Weights of a small GPT-style language model, trained from scratch on English Wikipedia.
Size: MLP 768 squared ReLU, vocabulary 1024, 4.37M parameters.
Architecture: no biases in attention or MLP, normalized queries and keys.
MLP neurons of a small language model. Each row is named by its layer, matrix (up: input weights) and neuron, and shows model dimensions 0-191. Each number is 500 + 25 x the weight over its row's rms, rounded and kept within 0 to 999. Numbers have three digits each.
Before each neuron's rows, "fires after" lists the tokens most often just before its 100 highest values on Wikipedia text that the model never trained on.

fires after: "at", " in", "g", " per", "ig", "ant"
L2.up551:484514513469532472483556492522479514492519465515470506476457509516508516449503491496500516487518500477498518480515485491529501502520519476524458509473519478446464485508520480474514526516489473510486531497504487544556491494459473505526493483532478515499470533489437500482526505511517517546517519535508531498553501474545543478521529518579497458520538497506500481487536517509486484482538471471536486484505511482499499542495520523471506444502514536511453489486534547515490476508515497507487499473508512534450511470486506529516505538515484489537514524485521490555452506500465490503

fires after: "z", "t", "uk", "k", "ug", "ag"
L2.up457:466545536544479524498536480496471532537465547541504485472501490519505509481516528513489493533446471503482490500494505489507492519516494548503461481528538526527510546509522509517556496519504494553496521499516493491515488499522493543465484484532511505509447508490507513473493496483474469522516494459512523534479504486517502526467527542495539508492540480489573512510531505497490475493504467490498492481509551490494557574464482484470533503516526512488481472514495529538464432504529505490486523463496485488474544510509524502502494496492518517483493543496482515513519451497523482479

fires after: " re", " r", " c", "ac", " cons", "oc"
L4.up590:475520486499457495516512484499470496487551486507464517497452470494502512526456536526463479505526507530509497472485478525487513558475474534486539520509500493513509550496517481502519494531529473491471483531488453484490480502555480525517546509502503475506492487522504499472500495532512534477516547499469530565495426512498524486493500522525503515522510517493512466532482518485474458496521500486503495467525537516488508511466525537519489467516514487475517502494513466519545535496520536520525524500435502494486484476442494549550527514478515473477502520520509490443476502511530503466

fires after: " P", "19", "om", "p", "u"
L4.up189:512509538505507530503533496503454488523491463475481480533480559497501496463524492463513528507454538522497532502478514518557509520461503519543504508534535523512457527442494513508491504544483519500537477532530498517487536508518497514468484506519508492454523496506469498497491484493528480472484492487527502491498472470546497492533539507529497481494476454501516542496511501490461519494480496475462490459529521503503526507498504478519508463472541529501483476476524475487467460492556517475507538482493479481474515532496537479520479456486458499487476504487486541524483477496424453473

fires after: " g", " to", "u", "ro", " t", "o"
L4.up91:502535495525531546483550505506509485486499519519499462555507528483527476532479491548479496491468491465462471495520504502467491478456540466521458468445501506531519446512507497516533545520467496481498511502482530509521474489497511496529552494516508504525505518470482462474525501534502517469467524520529483483479500444500476499469513485478480505504456510498531501494498455535503498473524507499528546480537504528509558532474541514495473520544504498487509482510505460535496537478486495451487487482494491492494484513490531468508473495531569515493518487503521486452517505541477524500

fires after: " 199", " 201", " 197", " 198", "9", " 195"
L4.up155:498515522502510520487562484480467504486476505455483491547498510493509466473517477436492510520530437508518553504517468475488521500529514520474508505519471495497490516547490537512481492499524505500500532531461510500492493512506558449454461519472490521502516500497501487515484463519519506507517516497526478519500484441529494468570476500449464542503495467493539506480470538498473508484540515485519482454488460512509507476537497516499494451498491484502491465507459506491506503529484490458514534506509493514465454517502549494513546454475465501488499492526508521471516534522486514474

fires after: "ri", " v", " m", " p", "m", " b"
L4.up587:497513517508493543490514486473483506544506498501451501529538508516511496513534457499482484476467507538499519487479469530492493516524453471533508521493447506478492543486519506518520529475493499492497509478444507519516451475504482506504553558519549528466498500476484498512489508496500471484449469551484460529459512538549531527483475483548506466521499533472468509483478542499522515459512523485500463512513527477464458540486512489470468516498497513526460502502482473465457506515460506462499502502542496513519560517492489487468525471493480503516499480490504512470525481485467497491

fires after: "-", ")", "op", "s", "im"
L4.up679:485519498475455445514519484486499514482473486482536522531493518477512506528490495538497482494510533558505497504522522494491474536515513483513473533549494513478535518559521494501532482515490524528473504545478527520508515475470504523518526496470529563516525514483513478487521505483520508501424497497488483468497492505507489467537515514501504505449538564507485495497511513523523531497519451510452472481504534473533515571539525500458479502490529530524451485524548478495493550538478522513504494502492512478503498535497504472479470481474524478514486531485529517484472515512484530523

fires after: "ro", " C", "our", "l", "est", " cl"
L4.up120:498491486484450510490513510522482490473487488536483495477510484514503541522481500473441521463472506542505485492491453520510503448440525511506506473488514490567540498512496480463466500484479501535524519501562535521474450505498517511509530538473514494469519520478481514503557484507491553478476532537489507492493454511501491477488491503516496490482490534514497579494499473512498494489486463463484471476493535510502521482472493486509473494499458505417519505462523494469517486555467492516503501526471537510497511480478459523469527475540493516474501481507522507493516480509509505527

fires after: "S", " \"", " p", " Comm", " I", " comm"
L4.up718:507498512499492496509502530513424452476512462494505512495518474493485473568537498510482510462522512498477492502484531500530469533455494507499506504528454525519504528527448494503515460500527536528492509453495483482552455522486513505522539470514511509581484481514505528481490494509523540522471527467528512519480502480526493519514473495522484514545486493538521416497473522493501486488483516531556514524479531490494469500474499503498482561493502515490502511536527486488515493487504528493479496439503504505509516530476505466500484489466482467541501454494484497486507477521532486477

fires after: " 200", "200", " 199", " 201", "8"
L4.up72:517503515431518512535503499496476469473498478496548531532487485503499500493500533496465482510505519491479501529496502505494522476531502497485529546522472508536476457488503488554465528516503483498511506508537499467510513503519491467509488530430472501501490504499441463500506494491520547494546524509472518521496491527524524468507463512487492480490505516548569503479497488509489516520479467486463480530438529503507504476499459512532436497493497499471488425471484550502520469501475497494526512476525483527512513462484514497520494516485490511542516457526471515478476554461510518518

fires after: "===", "==", " =="
L4.up134:496489526438502488499521498500532468498514486479502527506534509508468475528538486480454496516482545505489519468520501579521489519479568478530513507516510518533509545507492505553487541480508500468521462486479499477467517467510489526525554542501465504516465471500534480490486521522510531491491480533482488500498478520478500464503496537520542468504466506528508542505497467520537500498528456494500505503543521501514567533517502466502496511459458508472500503515524484553492528527471479538507520496512475506490479545496513468493513504445505483489544513511490512493514480540487515521

fires after: " on", "eb", "n", " On", "oun"
L4.up405:544473514514505497482493499510514475497521523529488518532540500534520445511530520503526487483523524501512465458487481508489500494524512531509540498510493518504533497476520511523550543476459532544480496488471462501484508490492435521524521490538523523473522441520487481474502508523494519496499470529489458538458496502527490464448485532511480494482507568486508465528516494491461488511545508520489495501501469528514522547501497529483463515503459530492492508495505570536457459467534491505492463529483472522531529512495520470507492482530545533491471462501486469510497503506506509519

fires after: "m", " is", " m", "om", "es", " was"
L4.up616:497509512516490475508528490495507513512531454520540502519500488543519539494461489496554493512521549546512548510520483526484519508457504525539502458436541503478473484550464473476533501508500511486536542477485502522511461535510484497500491515510572525483489480509507501513497505525504516485481494507476515552516480513513448539509509503529498517493550536503514481534459508474511510518562494523529495514469455495486455528497492504467540539487500484472471469546499544467482519508470508498506499468481502509513514512471483476529527481498468458518514470518469496501496506481526468480

fires after: "-", "rans", "s", "k", " k"
L4.up257:515545521496493531482477531462515457526489437528495503486495500472502524509485514487517487463471489487479527477487567501480513506506539503484541513503510497541497480522505520474492493528502464394469529558495505497492505497533505518543477475497509526478506447511515460524501451490531523520497497488506493512519489503500529489519510511474518521496498533525475515486495501506476499488513490557495512544479519518564516552471511475509486475515487477526489493525459548545498492556498530508529498543497534485480502523489515520522486533470497508505490511531514440518502522491480519495

fires after: "c", "om", " M", " pr", " Pr", " U"
L4.up317:496542521479502485479467510524429493478464495443451497530498516511553494467486513507488513497483521508486516512471510487485529518471449535527508502492504496542486517497542479499521516489540471481544529501477506504536523518521492518518472513448517484499508516507462469499481475513521543518499464493506495474507531456489440491476538483505521502522529514493506470519531479456540523524516479552518510479519499500519521515449495489485489480446485480463535520481476511509488519491533481445476498505474449479523470534490539512487528503470443458512498504514486470535509494509514483495

fires after: " c", ".", "ac", "est", "is", "out"
L4.up418:514509487506479488501560462465464477514514500516478513484527471478500481473496482483518495481509536501442517534556517520497525542482516446485513493531522514525492534486495504470483483472527511495533534511550499499520477522525485513522509487509495494534539435496488478476473480474485481479463481507518470489475460495463476492481485518512556507547537469545484498494551491508495489524450543505467508501503484452499542515530506520497527492543500513471538473483481476511521520506492493530511506458485466488558494528528489504484525531502464490531468502478496486470482551485497527525

fires after: " be", " bec", " is", " was", "om", " l"
L4.up259:520500538439523516496487524500513474490496491542520509509536546491512481504473550511502498480480557496542511506504503481547473511453492465496487471477491494504526493495489520497446480531485467502484524480520536536478464511509485517495525469507516505486492534489493501523497516465467523470472479494473496534548520423519496504476501531500512531500430500489505519500533493459518479462536449542526493491508461488541482512521514564469522504505481540485536516461515502514507505500481484498507547471493507501533494506507508461535550492496514476515532482527553502522496511514475496470

fires after: " Ch", "ur", " Or", "x", "L", " U"
L4.up132:468495540503479498506516470515514502506501497492524491531513506536499497491504480485481524520552537521537548467498486488472450483541489479527526512513497486520481520495521472469511490504483497503458485533522524498499496531520461524557521471519492487489492456469532495456492510519475479548485521439494451555533511466477476451508483521490458499463523512502512505512483497483526467487488494482484474533490485477517515452472482513475500486466521478486486515578466518484519520488498496474511534486546465523470502494526531504501523486514521533466475472465532464513477523503547451493

fires after: " t", " g", " s"
L4.up12:492532510553482555500522478510499499487514515513512481503458512515477476491485475459482485490474464487499528460476530544472507480506509482529511489467499512500470498535524501517517502533515539504508459473507492510520504514520474535502474489504527527500513511477472441493532496488459509498465496503519486491532496475514510534539459473423487498495493487491488486548487489466551515562538506515510510532486501516424542512491480520479520507530549510480506480545478452511508489490487512486467535530504508523505501505453546510509466500517526541486484498495495472507490478538482526434

fires after: " w", " W", "w", "ee", " b", "W"
L4.up584:509510501477470521513453499485495487498499514600502503483544496476472497526528447450490533472513485455500515496505516478493514518499498550454504505467507527527500519470435536540488531511437524494478516477506493459458497512473515501516520522441482538541476494532494465500507518477512540491475496487501489487508505462483476513475479469529481505503515501501485502511460477486472512531526505497454499508539456492518481524451496470500509539504474524525518496475478473496502495464473538475510528474467484550489515507482474485493505474466515528491485508515469500501510468511539496522

fires after: "ro", "o", "re", " ch", "l", " se"
L4.up271:491498503506454527513464494490491431477506551528508471492476494518497494502492459496527488526480506484497482448489483474474496469528508524514499486521505510506492468514567471430530511511470486507460499508485515479458483525485500523501491489501518517521491550485475496485535530463499461497487503487539499509437485499489497486504497523490508490524498515485537523523554447515462512477543523523469466497523508494492532489506503468500471577516489516479516476501463530544494480488492498493524469479515457518504512523488469533509488467490511468488507506535489453495447516494548495558

fires after: " R", " W", " No", " S", "un"
L4.up369:518515550495517504474556481488515453480495525469494499504561475479484484510517474481503512468510482526490475491503508535541493488487501502523476486541500480493477494456509455512522519551534501500484514482473491493488520552464518516570481526488503506458487504492518520584490490497492505561490506503515494527462473478528521495522461485467470513496507513482462481506445498516468538508472501518477461537493475501496476517508497516494512506470497482498501507508533479515503456491515527466476527508555498508446486492557513500497509463486478510517555491525532537496477484485494455469